config.toml
activation = "gelu"
parallel_block = false
init = "normal"
beta1 = 0.95
weight_decay = 0.12
lr_head = 0.0054
seq_len = 1024
MLP neurons of a small language model. Each row is named by its layer, matrix (down: output weights) and neuron, and shows model dimensions 405-500. Each number is 128 + 32 x the weight over its row's rms, rounded and kept within 0 to 255.
A block is one neuron, or neurons of one layer that tend to fire together. Before each block is what it responds to, as a language model described it from the Wikipedia text at the highest values.

Responds to: Month names in dates
L5.down324 [100 143 159 137 123 121 159 150 137 154 112 119 126 112  79  87 162 144 145  82 126 159 109 128 175 129 156 110 148 121 166 126 147  64 112 135 113 177 132  55 128 149 154 114 119 158 108 123 148 111 142 165 160 139 183 150  85 186 115 156 195 110 140 110 193 119 160 101 144 190 100 112 133  78 139  87 127 139 139  93 116 208 167 185 120 130  56 155 145  99 134 151  97 118 172 146]
L5.down774 [150 139 156 164  86 130 165 121 160 171 129 168 116 135  93 112 121 107  43 111 101 116 122 162 168 104 116 103 111 123 195 122 161 139 143  90 174 113 148 126 121 209  89 103 149  81 135 111  79 105  72 146  83 183 123 140 158 155 119 159 197 144 110  99 133 118 101  91  80 162 121 119  95 112 146  96  95 135 144 160 125 114 158 130 134  95  77 100 153 135 139 180  56 114 162  89]

Responds to: Wikitable cell separators
L3.down172 [ 93  82 148 140 142 167 108 153 153 154 121 134  92 152 155 147 117 180 148  47 133 141  80  70 111 195 164 144 134 149 127 107 173 150 140 113 104  26  97 130 126  86 134 131 113 110 152 126 127 142 158  86  92 130 154 101 102  96 108 130 102 171 113 130 129 184 119 122 117 137 119 134 196 121 113  93 148 204 143  99 114  99  99 117 138 112 152 177 107 144 134 148 132 123 127 129]
L3.down700 [144  93 171 135 117  76 162 148 113 170 123 151  87  92 122 154  76  79  79  87  96 106 148 113 153 106 131 160 159 143 118 148 159 160 113 146  47 118 165 119 111 112 115  69 111 143 164 110  98 165  81 124 151  83 134  66 170 150 118 102 110  99 156 125 102 143  88 163 126 128 110 136 137 130  34  88  96 144  95 122 145  89 163  97  91 104 150 108  73 153 125 153 169  67 102 136]
L3.down1517 [108  93  83 138 195 102 112 126 144 105 136 139 143 132  33 149 124 107 119  87 128 138 132 110 135 130 119 153 127 128  96 150  87 161 115 166 120  92 123 180 133 103 169 155 185 134 118 120 134 150 179 122  94  97 147 135  51 133 116 109 130  98 110 159 122 122 136 103 100 131 120 119 128 119 124 143 124  93 150 118 109 127  98 172 128 207  81 103 133 114 171 105  94 114 120  97]
L3.down2030 [ 98 118 155  90 106 139  93 122 203 178 156 160  80  78 143 132  85 133 108 125 141 116 118 144 159 124  90 118  98 139 128 135 146 144 140 138 125 110 145 164  90 117  73 129 109 113 111  93 126 165 103 149 138 132 151 126 136 138 174 138  79 117 156 118 159 155 148 133 115  95 130 124 137 146  85 105 112 123 126 111  96  83 159  90 132  99  75 150 129 110 118 178 129  84 165 122]

Responds to: Month names in dates
L3.down470 [ 92 104 140 116 158 106 173  86 100 106 144 119 105 134  79 139 186 115 116 123 206  17 101 103 133  83 163 129  79 142 121 114  68 138 120 113  97 143 172 114 148 129 155 122 148 123 162 149 136  83 136 109 136 120 122 109 119 165 107 124 163 103 165  95  75 132 115 136  77 128 132 155 168  92 138 101 140 186  97 152  67 125 174 124  49 152  60 135 136 192 145 122  85 117 153 117]
L3.down495 [144 175 117 143 101 135 159 131 139 168 108 103 128 180  96 137 178 156 129 116 180 111 155 165 164 104 189 121 147  81 105 106 125 127 131  75 102  84 122 106 120 117 137 104  55 112  90 132 140 151  36 177 134 145 107  88 143 133 138 104  99  95  86 120 133 139 146  90 193 132 114 151 137  92 119  99  46 121  97 170  83 137  83 159 136 157 119 130 248 167 127 127 126  94 163 118]
L3.down530 [ 90 111 106  95 139 100 153  81  91  85 141 126 112 137  85 147 129 159  78 137 161  24 110 110 121 121  96  79 160 101 160 119 162 116 129  99 113 107 103 127  53 146 122 119 123  82  98 128 125 114 117 132 148  82 179  96 107 140 102  85 139  95 102  38 137  97 170 139 105 162 113 126 115 102 175  99 133 163 127 159  73 164 154 119 130 137 125 109 127 141 117 121 154 135 121  82]
L3.down1934 [ 85  76 165 109 105 139 121 144 135 152  63 130 127 160  95  83  81 161 122 177 117 101 135 159 125  86  71 133 135 103 113 106 118 119 200 127 116 169 173  79 116 151 144 140  85  72 151 131 130 179 147 133 112 137 168  85 123 167 132  64 122  96 138  93 164 143 108 218 161 140 166 117 133 141  75 115 176 163  45  97 101 115 123 214 115 132 120  78 143  87 104 101 140 165 146 120]

Responds to: Media work nouns
L5.down699 [128 116 107  72  91  95 227 121 146  83  71  68 185 107 134 104 167 114 121 163  98 194 134 104  85  91 106 119 140 116 129 108 124 123  61  81 193 142  66 151  79  80 118 175  43 131  83 140 109  87 164 190 129 100 165 140 200 148 138 177  65 163 103 152  74 121 110 146 109 143 101 132  94 104 137 121 108 135 171 196 138 159 109  73 179 137 154 183 109 105 173  79 117  82 155  70]
L5.down1149 [103 116 145  16 135 163 108 137 136  80 149 109  64 129  97 116 130 119 138  98  88 136 127 137 127  74 155 135 133 106  99 143 108 121 142 111 140 119  62  94 165 193 148 104 196 142 128 145 160  78 118 132  72  98 143 128 107  96 171 151  85 144 129 138 119  72 112 160 131 141 129 138 153 131 167 104 135 115 125 101 129 101 124 206 127 153  57 113 142 136 180  90  89 181 154 161]

Responds to: Inside media titles
L3.down352 [139 109 120  83 171 104  79  93 125  71 198  89 120 145 129 169 107  92 107  79 108 141  85  91  97 112 135 167 150 122 229 193  85 128 121 106 150 136 151 170 153 126 131  61 126  66 132 101 120 102  91 141  85 111 150 134 122 100 143 118 150 109  81 128 189 126 122 149  83 192 133 147 165 132 109 164  71 119 194 159 113 151  86 123 163 117 119 193 113 113 102  54 122 200 136 146]
L3.down989 [130 155  72 135 101 155 175 113 179 136 170 124 137 134 137 113 148 126 189 132 150 160 129  90 141  85 142 161 192  50 112 142  99 178 116 120 147  72  39 131 168 137  61 128 201 115  78 147 151 138  81 139 174 114 119 103 126 110 117 132 102 116 123 158 142 146  85 153 169 160 100 136  88 128 177 165 194 140 142 132 198 101 173 123 126  93  90 117 142 122  62  42  83 167 175 133]
L3.down1141 [104 125 151 153 174 168 160  96 116 157  65 126 202 144 163 145 155 152  96 122 174 114 157 170 143 102  64 116  84 128 152 112 190  82 131 129 140  97 135 159 114 139 128 149 110 141 128 124 141 114 126 172  90 144 104 122 188  89  52 139 171 156 124 112 106 170 108  89 140 117  77  87 140  60 106 130 121 130 151 202  75 111 125 106 158 143 148 162 102  89 157 101 145 177 125 108]
L3.down1788 [150 132 142 125 121 143  99  98 115 120 119 161 145  89 131 137 116  98 119 111 114 137 100 102 137 164 120 139  94 131 125 110 148 119 160 157 106  83 123 117 105 138 120 155  88 142 164 107 164 162 126 142 107  88 119 128 115 149 148 140 104 138  93 103 135 150 143 124 133 144 141 101 163 143 116 141 137 174 133 144 104 162 145  75 113  99 123 152  87 145  83 115  90 168  95 121]

Responds to: Entertainment credits, titles context
L7.down289 [188 162  73 182 143 141 116  79 137  74  85  81 157 146 126 133  53 187 153  83 174 127 165 111 135 149  79 154 180 105 162 123  70 115  73 146 194  79  89 127 123  79 131 198  49  69 129 159 132  76 128 165 119  99 127 118 151 110  92 157  89 186 149 131  79  73 143 113  77 156 102  95 110  68 113 112  76 102 114 116 153 111  74 135 108 176 112 122 177 163  84 105  80 162 142 128]
L7.down646 [162  66 154 121 133 159 122  89  93  84 104 121 176 162 112 113  97 129 174 149  93 122  74 144 206 141  92 147  77 168 111  66  73  92 111 167 135 159 155 187 110 152 188 118 131 103 108 150 131  81 137 114 116 152  98 114  89 114 129 163 166 182 156 125 124 118 142 136 199 135 111 108 142  92  93 116 108 153  94 149 137 149 117 152 130 105 133  85  99 166 125  96  97 111  80  89]
L7.down667 [ 70  90 139 193 128 112 104  92 136  89  95 143 148 113  59  98  92 107  58  78 189 161 118 119 141 154  86 214 148  84 147 201 117 142 129 115 171 142 110 166 104 119 163 114 121 110 153 136  90 104 123 141 129  64 192 110 157 101 108 109  99 154 101 142 109 123 169 152  78 185 118 161 128 133 120 158 105 164 123  94 106 141  96 126  91 108  90 121  97 130 179 135  64 130 150 120]
L7.down714 [143  56 104 117 133 158  87 107 112  80 111 130 174  82 105  83 116 121 110 119 157 137 124  82 133 154  88 157 112 146 114 128  92  62  79 130 131 151 114 114 129 153  84  86 150  38 150 203 166 120 135 164  63 119 158  67 129 139 106 152 153 123  83 135 151 115 122 114 115 154 143 151  78 132 130  90  95 139 175  95 142 145 137 128 107 147 149 111 153 121 130 145 132 101 124 123]
L7.down1210 [108 137 143 140 129  89 116 104 125 107 119 134 170 123 165  76 120 107  92 201 116 140 194  74 114 111  57  95  32 153 124 124 117 111 115 150 110 136 163 129 120  87 154 141 107 110 152  86  70  87  71 162  82 204 153 139 169 110  87 133 199 116 117 115 129 153 166 160 115 133 145  93 129 114 112  94 155  86 107  92 116 151 180 115 163  86 207 109 179  94 157 133 169 201  78 124]
L7.down1385 [107  45  77  89 167 167 137 105 169 102 114 121 171 144 109 106 156  84  77 105 176 132 140 131  89 120 177 119 211 127 155 101 147 148 102 119 131 144 120 105 117 123 211 107 107 122 141 125 111  62 142 145 166 109  75 138 132 126 172  60 132 138  77 144 106 168  71  84 159 162 168 131  77  69 158 122 135 128 163  74 164 134  71 179 197 114 130 127 152 135 164 100 171 161 123  99]
L7.down1584 [114 128 145 140 161  95 132 127 191  96 145 155  85 178 182 123 141 112  87  79 111 116 203 163 149 181 119 128  96 134 119 123 124 169 136  87 116 117 168  95 165  83 141 144 156 176 121 119 110 114 108  83 118  82 140  95 142  98 117 125 128  75 180 132 100 122 178 129  98 150 125 122 126 150  73 115 129 131 137 126 104 110  69 140 185 108  94 158 106  81 158 154 105 144  91 110]
L7.down1719 [109  68 117 154 155  62 118 122 154  94 130 131 143 161  89 171 116 121 167  98 126 180 125 136 116  93 119 215 122 140 156 117 111 170 146 154 142 143 152  99 154 146 174 175 137  80  95 124 119 120 121 144 120 127 126 166 108 129  83  73  79 138 160 107  90 102 125 179 188 146  78 168  92  90 158 170 106 135 155 143 102 162  89 144 120 117  99 134 127 147  74 113 112  82 133  68]

Responds to: Larger place names
L7.down63 [164 128  77 166 111 129 175 103 136 140 142 144 160 146  71 151 127  67  96 139  99 137 136 138 150 160 111 159 115  31  81 102  74 144 167 169 171 171 210  71  80 115 157 116 181 108 126 143 152 135 129  84 118 125  97 134 142  89 150 124  79  93 141 166 186 205 159 144 106 185 145 106 154  95 129 119 170 145 142 114 201 130 140 169 129 100 129 113 136 130 171 230 155  92 146 143]
L7.down132 [152 135  80 118 132  76  94 119 129  85  81 154 163 106  73 186 102 143  62 178 179 134 146  88  93  81  86 137 112 119  77 129  80 150  97 134 135 131 125  95  91 135 186 151 178  92 114 128 122 158 125 136 144 114 144 153 133 113 158 132 145 100 202 134 165 143 142 149 145  80 145 105 184 172 101 125 104 123  92 121  54 105  99  99 143 104 117  92 185 124 118 139 142 132 110 121]
L7.down204 [118 111 114 109 112 138  34 130 174 160 112 145 108  96 104 127 111 103 157 154 116 119 180  87 111 102 136 186 101 147 166 134 203 241 136 127 196 136  92  86 121  79 113  99 124  74 106 101 130 157 184  52 136 123  96  47 107 130 126 125 132 141  63 162 104 165 125 160 130 119  55 132 132 101 120 122 109 148 154 108 175 125 148 109 131 150 105 139 132 192 130 117 129  97 152 164]
L7.down421 [136 147  96 154 202 131 118 158 126 191 140 175 145 157 145 169 114 101  75 154 139 120 119 124 132 137 146 160 125 163 166 132  97 138 158 118  80 118 143 139 115 149 116 137 148  83 118 118  91  73 114  88  87 148 137 125 124  89 113 108 104 124 121 167 123 179 145  44 106  92  87  90  74 133 122 113 123 124 131  93 228 132 137 152 177 106 103 180 185 125 120 133 114 114 121 123]
L7.down767 [ 98 155 130 178 108 107 128 132 132 122 160  91 127 129  89 141 162 136 100 125 167 145 147 124 177  84 131  94 133 162 130  80 100  59 113 165 128  90 138  85 165 105  69 157 188  94 135 163 153 112  91  92  81 135 163 121 108 119  91 174  99  76 196  81  89 146 102 110 106 158 145 115 155  46 129 168 150  94 179 181 163 113 102 113 165 130 123 138 110  66 156 203  98 106 138  59]
L7.down840 [148 128 185  79 123 135 152 128 141 130 136 115 112 111 156 149 127 162 155 108 245  96 124 198  91 119 119  96  91 122 165 177 106  77  86 131 161 131 148 126 126 153  66  71 172 101 143 113 119 194 178 134  79  86 128 137 195  92 126 166 130 100 117 124 106 149  97  89 154 141 116 161 116  60  97 159 115  72 101 116  98  96 117  79 178 178 157 127 137  94 115 154  66 103 126 123]
L7.down850 [143 166 137 129 193 113 150 128 105 122 119 133 138 124 117 116 120 100 156 147 110  71 115 153 159 160  89 158 116  71 156 119 144 123 166  71  99 131  95 122 160 145 142 125 120 171 142  68  87 124 103  56  87 158 200 117 147 146 135 158 136  98 163 164 161 136 116 120 147 145 157  73 100 108  85 147 142 102  80 170  97 123 117 113 105 168  96 134  84 141 116 139 121  95 126 156]
L7.down1586 [163 117  99 107 122  62 104 156 125  98 140 190 177 110 131  95 103 129  82 125 122 103 148 123 101 110  74 163 142 138 122 152 162 141 111 138 114 159 124 158 108 142 149 121 149 120 109 137 117 148 208 111 103 123  93 153 136 146  95 157 118 129 100 126 156 142 105 144 133 109 125  48  88 160 129 105  96 192 113 138 122 160 149 150 129 104  99  93 111 191  41  86 200 155 125  91]

Responds to: Place-name tokens
L3.down440 [138 214 149 115 121  58 146 163  71 105 126 179 130 148 155 113  96 151 126 128 132  96 150 117  73  96 117 167 114 129 152 129 149 110 105 100  71 201 169 193  59 112 104 126 180 165 145 156  66 120 100 106 114 179 113 148 123 156  64 195  86 116 128  66 198 137  99 151 148 111  69 122 130 111 141 104 109 158 139  74 147 175 164  54 178  85 151 119  70  85  68 145 163 149 109  75]
L3.down594 [161 156 142 132 188 111  99 132  77 121 176 127  37 149 174 141 152  91  88 171 168  94 109 181 122 173  71  98 140 137 169  92 167 127  96  93 140 138 106 130 166 167  85 123 141 129 143 109 103  76  92 136  69 168 179 175 123 114 137  94 102 107 130 102 143 131  89  82  88  91 153 118 136  97 136 120 141 108 176 136 127 187 163 128 185 149 183 102 125 170 129 120 159 186 156 198]
L3.down1554 [144 156 157 128 131  98 137 131 111 114 123 157 117 112 164 112 109 124 184  89 135 118 141  77  99 115 106 158 138  60 158 140 156  57 174 142 122 115 124 160 151 125  75 171 133 138 109 143 101 116 132 158 131  83 102 128  81 128 101 137 147 108 168 110 133  88  44  75 108  55 118 162 134 149 228 119  62 124 141 114 105 138 108 176 143 157  95 103 174  92  42 153 173 147  76 125]
L3.down1937 [114 171 136 110 179 103 155 127  88 161 130 139 151 134 140 100  80 166 103 127 113  98 120 165 115  63  89 179 169 121 131 170 107 156 108  79  88 122 171 112 124 124 108  83 131 114 109 176 134 142 107 125 141 164  93 142 117 123 124 151 167 104 129  58 105 119 126  73  93  85 143  66  85 103  96 134 135 158 118 137 144  69 127 132 190 151  85 138 152 146 168 100  95 162 114 114]

Responds to: Wikitable empty-cell pipes
L5.down361 [ 97 118 178 114 187  77 191 184 201  68 123 160 133 149  72 155 115  81 150 112 145 116  76 157 107 120 145 141 157 178 142  69 124 137  72 156 130 130 170 144 111 183  85  81 105  79 130  95 131 140  88 142  44 130 117 134 123 154  95 145 108 104 132  95 127 137 188 116 142 115  86 164 151 103 133 146 124  73 150 168 125  96  78 134  84 131 129 140 160 131 202 126  88 121 134  96]
L5.down529 [125 178 137 194  74 130 118 144 121 167  90 142 149 139 115 112 125 136 158  72 158 106  78 179  93 141 153 163 116  75 126  83 135 131 112 178 132 166 175 124 103 146 151 140  28 127 136 162 137 138 120 145 131  94 143  90 149 105 124 136  76 100 102 165 150  86 149 144 113 105 115 124 113 139 107 121 103 163 108 132 132 112  82 135  73 149  97 119 115 169 161  99 100  84 130 153]

Responds to: Place names
L5.down166 [ 90 149 133 115 125 111 132 161 161 128 115 161 233 157 148 125 151 141 165  97  59  93 145  92 152 115  57 188 170 177  99 104 109 147 168 127 145 126 135 127 106 113 132  80 138 121 105 164  99 155 145 134 142  87 167 126 116 108 165 160 138  97  94  85 127 121 111 206 163 138  95 100 118  80 116 152 104 135 130 140 158 111 103 199 126 128  92  87 134  97 161  87 180 129 130  81]
L5.down355 [144 114 141 100 110 135 164  88  89 138 174 168 129 144 170 107 154 114 140 146  94  95 102 141 204  73  65 167 175 161 137 142 156  96 129  67 126 166 161 139  86 191 169 192 108 131 113 154 134 151 131 148  89 150 128  68 125 101 128 135 191 119 141 134 113 128 124  91 137 116 118  93 132 137 156  95  82 101  41 112 147 101 117 114 215 105 128 106 150 176 130  90 178 156 160 111]